Weights of a small transformer language model: width 256.
MLP neurons of a small language model. Each row is named by its layer, matrix (down: output weights) and neuron, and shows model dimensions 0-127. Each number is 500 + 40 x the weight over its row's rms, rounded and kept within 0 to 999. Numbers have three digits each. A neuron's up and down rows have the sign that makes its largest values positive.
A block is one neuron, or neurons of one layer that tend to fire together. After each block is what it responds to, as a language model described it from the Wikipedia text at the highest values.

L6.down145:530520491598406491500489498516509503489514472530560512488466493516472502531495500480571500571508552489499505481491539447512477566566547425456550474512578491541447440537503558479397441499515565490485509470466450485547533530459438521527550454525533484495590416492408506508575499515495506459413519573486489496466495485524477502572471508606521464536420515491488532517468442457492497488510
L6.down172:507549497544550553519487517523519485513512452502582560501552523473521502408500498539465500474485513464550498504470512427502557626527476459514565481508497478523492496494566531496469536513571510528502554480465524479442527493490521516505487465516557518464452513532510532503467446511460547500478527480494489402471554538434478495556537498493459470471455507536537512542505508550451519471495
L6.down230:480549579485478400415520534524477577495464512468484425500498525528544453521517560490490493461408491467536497513518569483522548458537474533466480500459458532517456471569464464481475511534486456522531437548546481466453571513440513490516547456575480528509522466421467468482446494523479523515466442514492490514436510527485560461477444465463431526568452497508491513497422534527498516504606
L6.down969:499531527567476550508465525441432476432484517548546493478444473505510525498494483501510500521549542481537512576479551467519476587558524487574523460484548520573487472484500484509493499467493511474498508543487503541462495561448446480493536532508468453531551471423487509507448485491482463408527532520460450553533415459564488480551383516523479514500418546508533499511461464431528529446527
Description: A word piece in the first or middle part of a word split into several tokens, mostly "ong" (Hong Kong, Congress, among), also dep, app, comp, rep.

L6.down69:530453451491464483436500435512545503438559478517419477505486513539531516478498540487440510512552438566434502523468431489483509498572483516483459517563537508459486497470440544486428524482535495541467532588533487586403499553496518479584592533534488569474487537530432566463566515576499565542561509455516490471467505478495434391438479460448519452497508555528405494485448476539535444518458
L6.down210:459538455421448494507540527479605509454511426507486524495533489493528484497536557518493533528494443554469504511491462473436505489536538414526480469454422439460553553458505422527498523514518541496458422501533533453580501507509624536508482559575533517549523446519497515510576531538539537529482443433503563491492536456525447506473458526497501436502427503501451524499482456551468568547526
L6.down764:525434482536490439413483456515471521550574471472511553587489466485513447414550573520437519461478471488463550518507493509566451486509494505532478503591466526469468473404554533532482549494474497496478485599518503542408499515543461448517486515513514454511519461505525512479467493446500552482519475548493471434500476562515464361525495449517523458456460536477487450519548542535504471493516
L6.down786:500533441459565445506508532475460497496434586442447527549519460556533532434544522490529479492497461477511500579489468425557510532498534478565521485493494507436533584459475548506509521568483440469446554526413527446494383534493473495437545541518488489513416484558399574493517525499453537489437470483522586483516520428562471465485489517515496477487545481548547575522513473510556533500491
Description: Short middle fragments (often "m", also al, em, az) inside words split into pieces, mostly names and foreign terms, e.g. Him-m-ler, Gy-m-nasium, Cin-em-atography.

L3.down23:517480500426556550564543478476488460455499455543533452472513501460476457553478554523464467572470475578511523551527548450493469495482543484478540465491503510498557441437563437481489548522447408524431474493492464491478448508485480513525555498534487468492524542501500554534484476498519475519540509486437469492480494540514521411525468524463520458454507497516428450491510496521526464525512
L3.down304:490472532443412550527479499556473518456587542485451558501503499515483528473450520466499482495520501500481489471477519504488549462491491499493434512466532447502466504452547520515473570473566474412513482437491512552468465483466453485513493562514537453492539505503554540493495412439482471496528518484403516596492551595498564521454566462555463557424528448517477502522542576419457421530462
Description: Short word-piece fragments inside a word split oddly into pieces, especially a lone u, as in arg-u-es, Venez-u-ela, iss-u-es, granddau-gh-ter.

L3.down329:498551469418544565529519486486498470472519549467477503549471477518540466498500496560516485543548431569467527451481458474538567514486497507488535522508468550511545516449527486513486501483504511487523442508606537519511505502498488503507444553444536487488473541486470502443568524489483571488507472468497506549455423369535388449517495458490541525527506574469476541490527357528548526494547
L3.down605:542567487445546600551457543487533494462504521490472473506478493515507465507472469579566449531533456588516527466453476400504576491489517468481480461496489547527553555472543521520475508482517487529539442489648569519517457500473485480514454593466548520468506566501488483483549516489484500472479504444503519525450425419559458453522461426469502473505469521480518567491545403466554526461537
Description: A lone "e" token split off inside or at the end of a word, often in names, such as J‑e‑an, Dan‑e, Airborn‑e, ind‑e‑ed.

L6.down132:428496451460523459505424549481542557494481562502577509551553523515510528493449482502469440485416434461482510473454517477519488548514485525497583464531515521541555520482569446536404529467464425525591459472425489524549516474479428521477497510506578519523468506589476473544548457380458520507475441528513523470461537531532472487409584526561435516519460487589564471465505486466468514482481
L6.down504:472432557579433501492509562515507489544555466529519554482468456508490432533500475455540486505501451461521544452514463437527516462469483440491509479565530510535516471475490475631485535481501507583480497499526469533601497501426497450556595491496480486511583562524471496427514511506552537499541500434531501465523463495541448452488550428499468549436457531511466552473558481526513475547496
L6.down774:484485496515459543484521465499462480531482448553568573469463479561510468487557448525576476520434524482512556490493522451539503453540546470535472569615471496508516542451560476548441536451480476542568549445498481482548566551530432505441545459456488489513531473564487505489539495455490525475499529468486496492502468522558454418533538449489481570463471502531572501454533432515493424500478
L6.down945:401500493419456483555456573478460490525485469424523522535494462496504567509461505467513469461399479453473502530499483494462446575569522490442550532502542476534516533509535512473467523508522580529506492429540465505550557457404485573468494537436515491481530473469444515496499469478555486515509477472487489469518541451454536532529530544541558531460511477546458585487515474483479458458502
Description: Word-internal pieces, mostly -um- and -ang- plus -c-, inside longer words such as s-um-mer, l-ang-uage, h-um-an, Big B-ang, des-c-ribed.

L8.down15:468530451520536478421432534469493485433499563499519459548475506449534499442519507443478532540458488546451487566491509489483479482525461485466441422524535497493512509501513516445532475488488466513578593549555486538511432475523550552410547509535479539538457575533443487502463442474546502510503499519438424433506426532523479521544522470545467474468421476504433479458540474552500535536523
L8.down80:539532494463507458445518467489525440527516511537538494580479411513499466526488444474506507486509471478518490455508522484525495513471556525542555478431503548509582509506504502464521442505434457488458490561456507512417523527528525520558517552484499512546435523512511453513479575507486576477447558448523560540492577450435517546461485448502559512556574556450488577504536528498502462429554
L8.down204:469567508476493526472497514496499526518535488537528522482512480462464468532548454465504480482459518476474600417520455480410466529574489473454457460519469461453500566550482513477530510532435502476513494508499462483566474511472515482484449489437485510494491546495484518494525442503467435471473461518515467507505501518442480501447431502547486514551533463462463436458479532472413483554436
L8.down212:459489520520501512532488499486475527522481648500464458480496523474563469491540567485543494443458465492416509531469471537493528495461487522488440514532465536485548575496483466547497553465527499573503570527492489521454498497480553537538480571514518496447492499435555547509492401484471533468556475553485485476453501506496520500536531527476547493511537460494507423541516519464534455474536
L8.down370:509452469479503474499504515456447504519509512525472480514531442502524461490520502535531558484507520535466533487478508459524498514478494537447450423548500439418485508493456462507527467531480504510509465541488588505487527540560531461473454516447538559532475380488479525517488407526456483510522491502529449522588451483446484469554483535543488484513548475490438555466491525525559564532480
L8.down734:560506465503520486520495583522574498514463553451506521518535516505515506452521561459531539474492493533578459357449451564530560528567530536510486452452557545561512486499572530532494462473457465428446489521449485458487476488512461519500523535485504514570540475529451484469443555547488477487498495433516531485506507442418473481493487474466478520454467488528494523564533456521483394513474
L8.down981:451524470575488499415513493561462482584497500541479580586571523522558486546519525450505498466465526508467528469572583474594472496410503512445541422495521461507446485459528510528537515504540523395472536606442542508462505448508455479493479480454505521406462494520454460554544460475426478438505489554461505501491516451468492447496458506522498493473534567489571495438510478534513498491503
L8.down1003:500529438512539495455523484436463513515482541520557525465527492513517466478446522461490495494445530526485521522545479549477519536486502570539469498479485524501526531472455479541501539473501470563490485505535459477501560445508497559564443490496525510427447489526528455479504514511458558445506479514527473564506456453483440474491550495475540444512542497477444413551478403491465525580456
Description: Final word-piece that completes a name split into fragments, mostly personal first names such as Dav-id, Doroth-y, Elizab-eth, Will-iam. Also place names like Susse-x and a few common words like al-ong and ackn-ow.

L8.down67:536499521485491553466488507536528461499514469497526509396517558486564440538515538560517459504484490411473503557462521419467412492510541479505429479520596457438505535516520492525447579544482475450502480472502494581583481596432494495462550558525494510513450545496456510408475437500488470501482515442542429473525460528492461486509484533511477500471495498479534501440560452519533588534523
L8.down105:490519468446505455548498517514493544584517525513510472580447488542485466505496498445465452495451548513484471494522429562531572480473476532510445483540489568524596461458520547481506566526443496500573496473501553415541465544478519454503525445471441483440517535469491535465559495520484528514491450450505478505489523454468522618541606542481508513520564458558548520531515527536501389487518
L8.down242:550477544444533482539565432517460523525510490491562586504536509434550459504545438533505478407499544463499510509481573534526491515451498515465499455511452503531437562505506508466430449507531518540517539534432460558469446508506498490541445498554492492476463514546544573556452500485467516486465529526458554467571525529504494516589450470464489519496540465495513426485471595480530470486497
L8.down265:541443521477531541453496509511478549495530418471542461530503556563515517473452474475431492450503477610499509453505555461466524417476414486528524547472427481545528444518525499422500497478511545450427520531498429498550450459499514496534429541479489526479451543485577441471503494490485563485491471511501467568528510518511476500394558514468544411491476445566535560530500484478446457548489
L8.down344:484509519492508504504547495508497484586501450538447453557573559469541481511508516483464513495523420439402534487415486450473510538515460505504429481496495476541475554509532442515502556565431558460497492520432515493477512568483521557508537537483509521529470479453545524423495504518540497499444582447494511481490442556514591399492455475557543493513487451531423483483408538472475542492461
L8.down416:488479513466526527447559536490559453561526549511455496429527444504423486484429510553501483482574399537429584625500430482492534540494537514503507499475501555486575555512465520473492493566527434514508482501509522471434460476455466501480486500487484530494462526501486493521483490555493484491482460550499490566571583530477539378456439463478445542500553497467430502482481457526517511500489
L8.down591:522512485520564540526486449503557530469575462483506513510570504480493463459530524487490556504536471523443460529509500479458516521453466524510548482487575535433483418497544575546496543462544508427486483522519444493520489583503519502453597495536486470496531530468599462473486529457515469563502508531462546523536511496523491465570578437540505530428457500486503532557466458510465439490530
L8.down788:466539583469501536451443488491495504514450476496484442563509494497604545457519447531512551576536515517538480505505517528472489502485445547450476535486500473496557573537494488518574570454551508497513503527549492481454459427503550545547432556491327500477539472526530456485475495503570474476584440447554501450534483540542435516452509538469527491499434484550503502500467505470501533460463
Description: Second word-piece right after a short first piece, usually C or c, mainly Cal in California, Calgary, Calvary; also c-and-idate and Che-v-alier.

L3.down447:528523474419459438540532407503448481431572487522421451537530487475483483547479430456462511575486465437411461413557499486461538545559455572485506462471486474486526503550499433460520493451455562529493442446442526480446415466509470569552490529487535473498493501500474525504476508445483492544520553494469493514534487440524470457516553510582480517528494522475483450528517452460415463495514
L3.down565:499521478452539445531509434568498529493514493514528508531523552515525492509450497540432474567454472500470481459505498480475473591520478513524475460509522433527519541553603573550501487500500529551529451481476399524501495549443539492493424513478509453509533532555507508556551423494529489507509478491516531451496397463409433456542526479553536529485465541484460477471521497540532489535442
Description: Middle word-pieces inside a split word, especially "id" in Florida, David, individual, and "re" at the start of re-words.

L8.down91:520474474494489504538484490456467483525493516510480545476540421492501521497472507498451520534514505530447541492531454418440435526535385507588519427516480491424480479471542501568474475463559405494523582496489497502548554503476448534462479512406501481508413567474465452466559564463542563456459533482563586474532498459448527487505505493531514573501501514502469587495535429437524484434499
L8.down231:456517503515577422450470490458535520474509531487557483474417463482506466465522433526458498495466550572455527554506526523535551478559463449550557464524463528455466518485496521503542559535555519596547442536474468562500506426567494497489526554489462529466413427515620499524521529520518571493440467459539469483488506482455492555483508519490412400538469469404519513444513496576529538473507
L8.down320:596481463485517501501525467502476482536493561564448566592439536564541534475468493469547490481500535596445542511459541499521468458535452525539547552507454513431483476486566535459456460514535503489489526499451524534454453561502460497477507488545488458425575475460470562480539449445502399479521574516486523415575550490511484499532491462506381522533535483536465497566560502489497479451537
L8.down486:433510432534420449512388597490498541514429509520505543528458471482478576508527553538414481421539544420435500473474539458485445464514487495442444511508464514477436526562527520534555517501505549454562507504491493571545585470426547500467469479517532485445488486557422488474446478512486494479519453496451451523532500470508507407514484492547465596494446507509524482492562563510567496499568
L8.down521:522589481508498564514488485490464456509495455463520524527494564479497551533487454504466506509463457393443534461492567458458539444484471554501487482510465482513499508479489474493531474508530512509547455438472497495499435501509534484503561516552568516517511521553457526481586420512507525487478541419483559442546485450469509473550524467542573499509529499518487475531471491465509528506553
L8.down569:503512451534527575468442500552474518532512551468544505507557475533496544450500511535423521439471530469454489468509516465494481474514476520430528466468455449446533516505485550554480490541467512531458539580440460561486458549458511458527456497571557451471500496557509471515472460545494459461420531459596516567477523432446517472517536466563527494532494485582476537513503559460495540479473
L8.down904:489506440523483478400543543439523529551440466490505515493523490495490487566457468533523555496429565530603498542464544431455517491484495491453489507502473488440511633532535525499545549447526552450519403524491486475529475515554530537466490474444482543490488491491486436476525473463449514547501539454492480485514479424469496502500533580456514463473543527522444511401471503547491497455531
L8.down908:464482553483436535521486477533495510572447474448492426442538467514549540464510480494489498507469564481474477491402488484473497424424451504507535503494446515447529509460574437532496525488492487539437455529507447561507470470530525487512556504482525498415469496400553476452519495480443496524549491483474419532494548464465499542526588429578479559501433445565541501506560531534554496475558
Description: Second or later subword pieces that finish a word split after its first letters, such as m-ember, b-orn, P-resident, deb-ut, f-ut-ure.

L3.down401:545567477537466562526477473523479547577493453463488561523483534530530524508474446508450562468518500468487484521515477447486498564530498426492575512423453505477553398506487507526462464486504526497544492429506486528556549526438423499461564524433590469481504474467520533431496530570483488485479512507453522418503423484416545491471470475487542521549580577468466524487515473543511518491511
L3.down913:495526500514407511447529503538468488482547490541471518523466499449427500484521534459523530477524510524510546520467524501442503488492513503483505511498583528493448463494464501488494487541488453535556501462609534548467467482536476594570528514538582499528568463484471489505557514503497444462511526528504426400557446461497483465488463547546497426425493539628451556477471461541496547535453
Description: Short word-piece tokens in the middle of split words and names, such as Ire|land, Ant|onio, al|ong, Iv|an, in lists and infoboxes.

L6.down544:546501500517569559516504533436487570558554476458479481540480435423518500484513547527493504506530420484488462419537606515474495428466509432548566515485566489539516463482532483480571551558496470537469524445551551470499486495526470554535497505492539564579501520463593511420416476516544536467492412481525487448502485491537586491566494485502415488473522511504508470550553453492506480471509
L6.down558:499514533471475488515549546527492485391504559482521537562425500554503484550553509498477544511479511442503487508510411526469542483410403504477517478507499548478466441495539542465494461440546509511509522512518554513470456414520495470529442490547464461578450480607511490489534527478530497565493508523522484434424483507531508528458482497548453585456504467547552497429500530491610460478476
L6.down625:531534471483539453505426539554493492483513495509503500496531494493432476399499562508489451460444490521471524490450522598544521460514505487542510524485516514542504495516446459483580497457536501501509461468553542536489467535543461457529581450596484478541494453428538486520501446448564487489532475508442509525462484528485541520477535507496488616474462503510536523535504513468583499422532
L6.down790:540509524551476415539553477565496520538490477461443536515484514564451554536513512464528493478548522521437525458534504501485528543539476421496625487483481618502504549528529455485500564530552520520502533504552445496440482531482517426496446480484465521494545491532430486501456479501452480470463560482507506537510543490488473516416527452460478524479503486471560508504458465477414433461531
Description: Inner fragments of words split into several tokens, e.g. "ough" in bought and roughly, "oin" in joining, "th" in monthly and rhythm.

L8.down31:578472503584479601489455510490489487553431566538490529475473561557435556562507497461531546494428476541523480453472517498447478485506453445541541461483600550541464515542496575463490484492481539539552509419572538446507508557535424499541540579526519507575535580450450508513447513492523507539538494543495516544512510510514481471482558442460487504485447479500434450500480487487477478489499
L8.down254:557478413449452541526515478494513520434468533516545510454438501536470527579500529490526477508467538525455497564426461471543497461530513473496477416471438489540453507488477447505450442503503534493546521458468466580534534510492499518498604514563526490388494504432508490437535512457492520447498512552443513575427509515440531549564547525535455493570495517503487556464501505482557454544445
L8.down335:519462531540511451491469453403603597475461476457469419552521516541526516422508490546519532455528537477471482501533537486495558456461529549478589480512531509465493505460554516499437470516457512475553489448538485431547451471495540501499540488478546540449554470476520487521518469474499508465532518546519486531520532436459481488479557514469557532430480482538534569523510498458524520519510
L8.down387:586506430570461504514475467491439476519500438558559529489474562489539491441484473555498493502505486528539500551467508463447487434510429551506524472484460511490536472485549453488439427416420544497526482474470489452500484476538525541575536471621502445532470489433520568544506499506523481471562536519547534473511529404554496586441470500480533467459476475506490519474506493503506445490505
L8.down554:566557428452588525508569450522472417514412463449542576459515424442499479502553449528506442463497490451465513476518527485496515491447525437505523536508466481483427479505479471450492520464547508424563516486438452574483521564546534586458506456460432484500529488484558461450495516515432491508474521470531464457412481485501503457521513439559552483513546537519450570538522442487547517500477
L8.down607:409529460530530490526496505533572458434601448477468507466507463537521541449447525570528508411483548397430546441491475496465540539551494551485582522452493461495470514521515470512473555485517543485454565492473559490562501471464486535466449518428527480512494527487501518480477472555534518505512475511517562476508530519585603507413532484458469502511458469501518532539497514534470490444482
L8.down647:530484533562476453520471439511533519451457512492459475539557543540438449451552494519487557495519558530529532520523452440512463507486577531444466451459519528477500518512508517478506466469464483480575504541465449497557404520487501506500491434503530520490490473467462489519468466540514521505571437441542510514518522387526449500434569454525463456466466493535497488571552532472479524494522
L8.down685:491540557424540511602475505443522529560585519545494479474475494449499499458459479522398477559536554542490459493498466527472482479521497541448515469517470535509520514526486464473492513507473505557506487458570443515530500563410498470487461501382470499490507524500505492443468400527567445576487529492514525542481501460459509489506514479543518507497477462480438529554472454453541538544475
Description: Word-piece completions of field labels in infobox-style lists, mostly "ite" in "Website:", also UTC, Family, Area codes; weaker generic mid-word pieces.

L3.down61:461537495461464534559441434507457514479455511475538438468468517435430479495509499482458532434462575447528397489485537517562458518499504506493529454521478502553488447478555491483462403507519458448476534458451471521503510510532522518485539518445525490461475465477514479528476471444570486554550516414454494569483518448465552467603464546505533494469503581538475487515520491488505494534440
L3.down960:505534488524514451490454517506500521499528509499574540446519458492455509547515425515545497466519460434493523545486536401573494487496415437416529470507506463500477450500432522504476465515535563491526582478415498513490545500527538496501559536516471415493518536498483548482570536462493407508453530513472483447511514384416548542588512510540493541501503544508513544484580498523495428484492
Description: Mostly "ad" completing head/Head (headquarters, head coach); also word-final fragments like th in 19th/Health, at in What, ad in Canada.

L6.down244:450531424446451471471509539526530437472446447454492487417494556542555552490559469475487537461480449516501511513540533523448564468570430504543544465479433474481526440498524451500518480474498529544414461487536500563489378568525497480542522544492486534477482553505495552572546548444490474485500526444520568504489467571493434510455487519457497488520485506478473559460458497425466544494517
L6.down626:493517461494460500498471522514485435477492491538530488471489474564525477464442496524571482453522418458515377486555538474529411501512467464526551491526577591541464559553551513536611531478436471506557534472477491472548497513463480502487485568496511485535480526556585553513590526493513563543550422456571450532519466374445452431447481600495424495484500493590465507545464468458508507463498
L6.down986:524545483470473541503521482492584487517501513534478508504501452500541478509519551423477464492504418481474481504476516525498504524502486470506474510428484499513491529477500480526460488515526482498524511508544550498524504490474494531481476492508495453437487503495472541500501516532505549405479462483437525479525554474526439477506536441538484519541558482489463469501531487573474450561446
L6.down999:520574449459519519479458506516503502513442547517484534429510512624499569496564500491554468498530514496435441545512525434572470417530461458510503546528466498549485482447477468533492522490526598462459518534423425555524557478450428474505518541523552497520516482536456526463501463460496426516450435486511478548529407422502530489583486517611502485498468461482534457428499537511507483563450
Description: Line breaks closing table rows after a final pipe, == section headings after a blank line, and mid-word pieces such as cont|em|porain, t|ry.

L8.down14:529432495548468433423476526467500462521536530490508495569504504551514480546438529408426536531423455444430501528537463476505519489516517510523515551390488477560490471554541526492547513556523559485519522476496504448489521409590493556509467514501478479509497510564547518466526488546480498546538462542465496511454553447552433479500517485466552459535483554506464488520508498561472461585476
L8.down24:486477571519486454446497444498455461531522535529523501509477445495519519450546421542548495501423475458502487494490488493468490418471527506551472524560506502441561523549556490536415492554446483507444485404505443473538499515545450535520508511478452484689547502536480515461531492517550476549514464451540517572510481524520514526439502490505500544476426450451464527460532505452547501454522
L8.down93:518509548490506498528521580575525427531525511487466535513455498510542545453549483476545503512483545453475468454462510537494593460499464487504555579496451499455431456505471510526506477508533451515484562476519414511531540430500463495552514500519513495448501486437560536429527487434564390501496465518489482480456447465535489449498497429485474524466447532526534504591488526432472462528501
L8.down446:494527466460594422502558517510505478549476416485469464519434512524518517455539443437433451417564512521439515500540498500505521548492475480516471479492497504527505537555454461493474548466388431525505514508493537396519516437535523473510455500522466537479477509530526498562531490493474526514533528485527549505527399516467439551468531447438505462593540440464464521544481479572542478516476
L8.down458:469585490512482459516446464531462501452501553474539529461584441501482533542468501527509528414520511594471543468488488478474543520453472442579492510463498478529499592546578453531423518592453521526375446449490492434461471505494431509493515514488485429478518552536494555483504501520536505469486494493497475507509539486437521506490466536404501582545529509459514537486475474500501449512470
L8.down737:442475545554488542506458571507445496457512577530538471528533501555471475526492510515416489506536483528484485448419515483491546528505478540488502457495496466512474448485475478528477520466455539482470511476458487511470518483510485459511546565504523491531455495474455487438520441494553512414532552505486440526487494500481467449534523581498533543612475458499454524541515498477467432559503
L8.down775:551496506487549435530536447543621474442535577534480475466472490506582520521509524534525526494458457489549477546510476510482481555480502550546529572547528484500467462443500416502472468517605483496479474525545513470441505487554505507538560493513464532560453440536507469531541547468482495521523512548501509545504468543438521563525493483567503494519460517477535473535463465470444495462476
L8.down853:493535371447553458442497479456498447511497504523592445566509505503500515471486503460504574511462428533493495487503422440516550506487480521488525538546488491474443418511544491458432488565513550516427484505479485481454513460518514551510492510530561547426457509498511567462502499482487485481449486471427475509523534427433456524530494554447512521535473511579377486470416431520531493462420
Description: Second or later word-piece tokens that complete a common word split after its first letters, such as al|ways, bron|ze, he|ld, al|though, al|ong.

L6.down239:491519540491489555494496524479577498504476539589431436529509575551530475456465462434465461473459488513447562502502498537489529435508459480525555479474513436466567490482558452527473485536572482528472531459469482501472458491476537439458569549483488515511507578537427555511511479528514550434471523500494475506484513500547486518497557517549471538557454480529457494485574500444486507517533
L6.down295:489617518458581492460482555523518526511503447497456545552468559423451506529506563452574463479523511487453577506457554586516488444550439502516524485500529483528529477448514458495420518482423480519460496499522502504487466508520495519485577541489531473533476559624536507530494499564495497449527560466523549488506501505452541533510481504511495461462494550540521575472502482514521438507485
L6.down385:515499451476475544504494467458463472559536487423553485551571560481475525507464404462537460459480518552599478422574462513510556524500500484527508583532482462439477502506536401506488472487431486521511468550540457537518474533462533502555483473524535482503471511567517549479487478516538513498511518448444555444495526465526493506583524542581542445503500552506488524432471516498535483496494
L6.down905:461459518506470523485494546559578496560458547512542545541555478466516477494511470535470529471588552510545504474502496481466505473438563505489596543514531525458490535457508468526482541533474400483451492519524494563578532451495464453501510444543511515440495474567491436496505527537491427508471454528506580490504504446481494446510454498503428494540477514583504560446452458414547467473500
Description: Short subword pieces where a word is split, mostly " de" (Spanish name particle, or start of degree/debut/design) and "n" (Tech-n-ology, run-n-ing); also "red" (occur-red, P-red-ator).

L3.down396:488551461472540396479511577540428444482557512528497510475521495433446490465525441500479544505526457500485576558449501503468492495507470505465470555490465493524441489505531451498511445513537518556498481447405472555546561510467498490535505493487549419483504525450443539503481446486504473458462477501461514456473458465460503497501493500551486532503544481527459450537438518517507419509495
L3.down596:472454494537437451550482525443545546483467489545478422578439453536503516474521519500466562465543486477457501534513425503473579536411512590451436489506525498487455540500519555491489553502493525521585586581483498408420507512522496506577429576504499512533517525559493537448470519569472555503503459516544470473477467516486481526463529461446486463566522480539519587541458527539554477516442
Description: Word-piece continuations right after a short odd first fragment of common Wikipedia words, like h+ouse(holds), m+ember, ele+vation, for+mer, med+ian.

L8.down38:499499427522523435524441517454497510509502457506481468533493448492489442542540465528511526546437425444473473509408467430557560511548505407493588509482500584531457539549499449543517563469461538508487508482484470460479464448465557542511548473485530511578458515490529520462522474499564549457490524474504506521520487496518516518552470466514488513458498482453521530520438486484502459475503
L8.down139:523487490498530540518572463549545478404491514495459482597538492532536502493531508512455553491487463463509562504510574537543434502504465506520510506485574436461438439490443462407556557430477496478492500501560471492497552489500547391481461479482561481504477464493518503554539481510449561446561528472546478506480527487540463468524469467570507475549524431503457476489536451486495455486420
L8.down190:551536491530588433553502549490531445495473475470515457432474520470561537509474541510419509558515522479483467467536604433551526503503505428484493544492471522523473466435476444569493475459496553481522472504482468494519582463539522495534451592515496498478513540440506581517511517506496451479460485504446523491503548502545545476530462455498504524444477488519525545457552555552545490515502
L8.down351:538469532531510449477510487480541544504553541545548501535525456453509522527504436473551511440629523476519475465517498513497524488547450526488486512499528495469415485516485496459510452563582443530430501466477512524451513456406469474501452467546532509524525514486564489589500553545470540498542545523507394515603478495506514590548457454597470521463444554507545511433534562565503528517532
L8.down541:498486569457477568450545568588466535507547460564476463532566471550507478458493482526535429490498497498524466543518559483505484536442563511478488505441484562487514561507624477481509559536513489520469468438513537505504549602534466565504539517449526455519463454529500528479454531454517520463454498514455515517569559460447511539554540585469507510530438531594511495474544502435548506500507
L8.down768:451469501471473497517556548500478504474506451515421472501525463504501471476543442504465468536512543496477517483521491386532555469448398479546546483590497513522539484493473524533522428467444512493504497503440467517465429440475477540486460495513418466456520548462513513515520570492560491558557523478552537479538470550414548517488419558510457487515520436493550467536472519515450505501502
L8.down982:533472557511406482460476516523452533547547486475468551492560494452477508498468494509541495506565475527537495475573547469562540464543518463470518645529543572483454476448561521505601475549554473473478447498573502504463487494468432519501550502500481513538517486456442530520501550515552470480507509470442515548568522522482527519515510528495417522443474567465487482430541592512498596505501
L8.down994:515532457450563520508565477499528505519525504501419507514498419419471453549539534444495578499536496506472493474544528482427507505511483429447472448463526542494519484517472404526510496486506487421498543499500468465452475407451473492441516453434528543492492553409473484488513505552502420515467477447518454480538435483469503527495487517506527480439504516474487520520469483479426527424520
Description: Blank-line newlines and leading == that open a new Wikipedia section heading or paragraph, especially right after tables or lists (e.g. before "== Filmography", "=== Stage 2").

L3.down518:437554541497526503494505499512508495510565528528535452505547579541489522480469536421497481451534466467491555502565455505503512437498437449484514420457542526530540468513515529491484516508519471549519556524399572445551492513447452524474574537507581483459487486522421510471532454490559501491527518593482481507507496426554503506465498435522450482567504458458486545497544528422491434532541
L3.down880:449523477524469483456524531456524468465542454513528488495532516482523463472517546464482515506525461490500508513523505541509544583581553462479550476540571533519518526473459537446538482468519467517539623543578603556499490515438495451513533494492535424531428489521528549521525534552550456521503486571474404467536447450566482492489474539492483483527518487529459539498541522469552436550506
Description: Word-piece fragments inside a split word, mostly the letter v or clusters with it, as in ele-v-ation, o-v-erseas, f-av-oured; also ign, im, per.

L8.down61:519551463492535552466488492524510471447516457434559564429511475501455506525522481440445461482461471505475541460453493540524525586426489479474489417497598477509455472591478524500501487633564550485523545457481497527491525575504510563483541519538527489520470470544424466501544525496476545528524496484534519477461534474525501468547516451502460474549540453402548488457574490527513368485472
L8.down100:532499570542442541481495492523540515567515570551520459477534525497503539385447486497465437455497478446484441453591539483495521526440503574477471487492477480533576418533501500497542458560436461575519521451456456542475515478494466487496586490462502467537450515502517473514523519449516567508523488594531469436491431463451467520588563510495480540546562518480557471484492441471472496488529
L8.down133:556560510522494443512525512537543502519461551492442468544553495485482463444582470403554523504477501534482503478505422551573526560498499454403525482578471476528459532450495506491396457496458522464488516472472525534489489489496505486496528482400479465501445449536507564494493496572474524505523536475563566483415564468456528466457511508491506553517480440495523485514462537426473535466425
L8.down187:505491548584513540543552490546518473457413566555494553538453496465505461489508470474520493509516475506509497477484497606504389557464478474509564507531515453447508468487467471462518507511555463489470479455510522555546520543602449458504489518436462445507493494466495491470519507466458487525438526530443536396510566488551516528497525461407525577529485547476505412451503489461537497460483
L8.down239:468451489444550459493498421478471509538486514510525493550486547523549436504562523484503481562437432468576439507548449518607550493540470550574482565539508586521497510528487539483486543511509475500532499494535523462518560511467578503529594527557599498519551529530568474513541548557529509517504517494475503486499460611521454477423528481483559473547469467443501503433531519563511509469492
L8.down348:543507380550460503545479433459519522510523531544552539481513507492498526503493524469499548536495506548462522480493474551526490522492453461470527430465552430523592487496485525499534474473458471485516513510409498445519505516445562545515512438478486533434542452534459459464486484505474516457540498490492519471541497356412442549480561538533540517459503523578489471496453482503475521484441
L8.down462:475451438465484516524447564550496506481489522500477460462572485559555539499487467530446458505478460496492531449457503479502423547451475518557485523491528507524561523532446402433485564519452462499489488464479507507433492501503521477455515533388547493516482453605446442500451521527494505488468515496552466534507543463455502526481536422523516555528481514503523476468470522456534491449507
L8.down504:505472410467472529504539467482517497527487419482482474398476493541525455407483508535518483554488498540512492532576449395513471475550551509542498444537405450473528506503514519479446447480514504559467521492534524544497573508528522468499590491503531529576495577420537506475461527557494460483475511462506554533419481515477452588486483472560533541499482449482456540493473490529546498546475
Description: Last short subword piece that completes a word split into several tokens, especially the n of Southern or Northern, also Faroe, Korea, Lincoln, receiving.

L6.down278:479524546482492571466470490537530538476420542533488532456491500522575586464457493539511492563509564525532495525495508462483503478490516439546478540433369469438502507453457485513458469400436491661576471484546503515520527524539456478560489565558542529471493512481514508516475532444499459459529488507488495486504526491526477576501448463465467513531456447510476544465451541498532534471452
L6.down285:486503499456569558543473460444449557475478542462519513553426498478436570529432517460481466463528538485529522449446472510490466493453553515574519528448499514545441475534447558430492477553463496463592506481495635519553472561500509407458541603517560463449509524556471421514515462480451497502565490512507580511515526534472452515480535480451469513512448489483538510469537463491463496544455
L6.down912:466520496439548494487554466484526526457495536472432467479494557544488450520566522453538503471535541442408461399457497565581497523423493462485481515484503574532550496472502478461502490493500464539539594469475561415569558566556485486477440564541403503474526549500520478493464469524445560467501497473497455514530493470493442520520522451489512441539439503483478544527416489566517523488544
L6.down961:536479479471575512379479519456530518479491560486439454550573562578518484471515530511501456526576501458499519483480534520441485513428509450507482569535472519509495485440429548496518507499435500522561465460601551520507494535539443455424536452515440447493531569498450456487510518527498479482511486553502490475535515628526514543431493497449485505482472425519532533440424501512496486530409
Description: Structural tokens in Wikipedia infobox data: the degree sign in decimal coordinates, the ite in "Website:" field labels, and line breaks, parentheses and braces in list fields.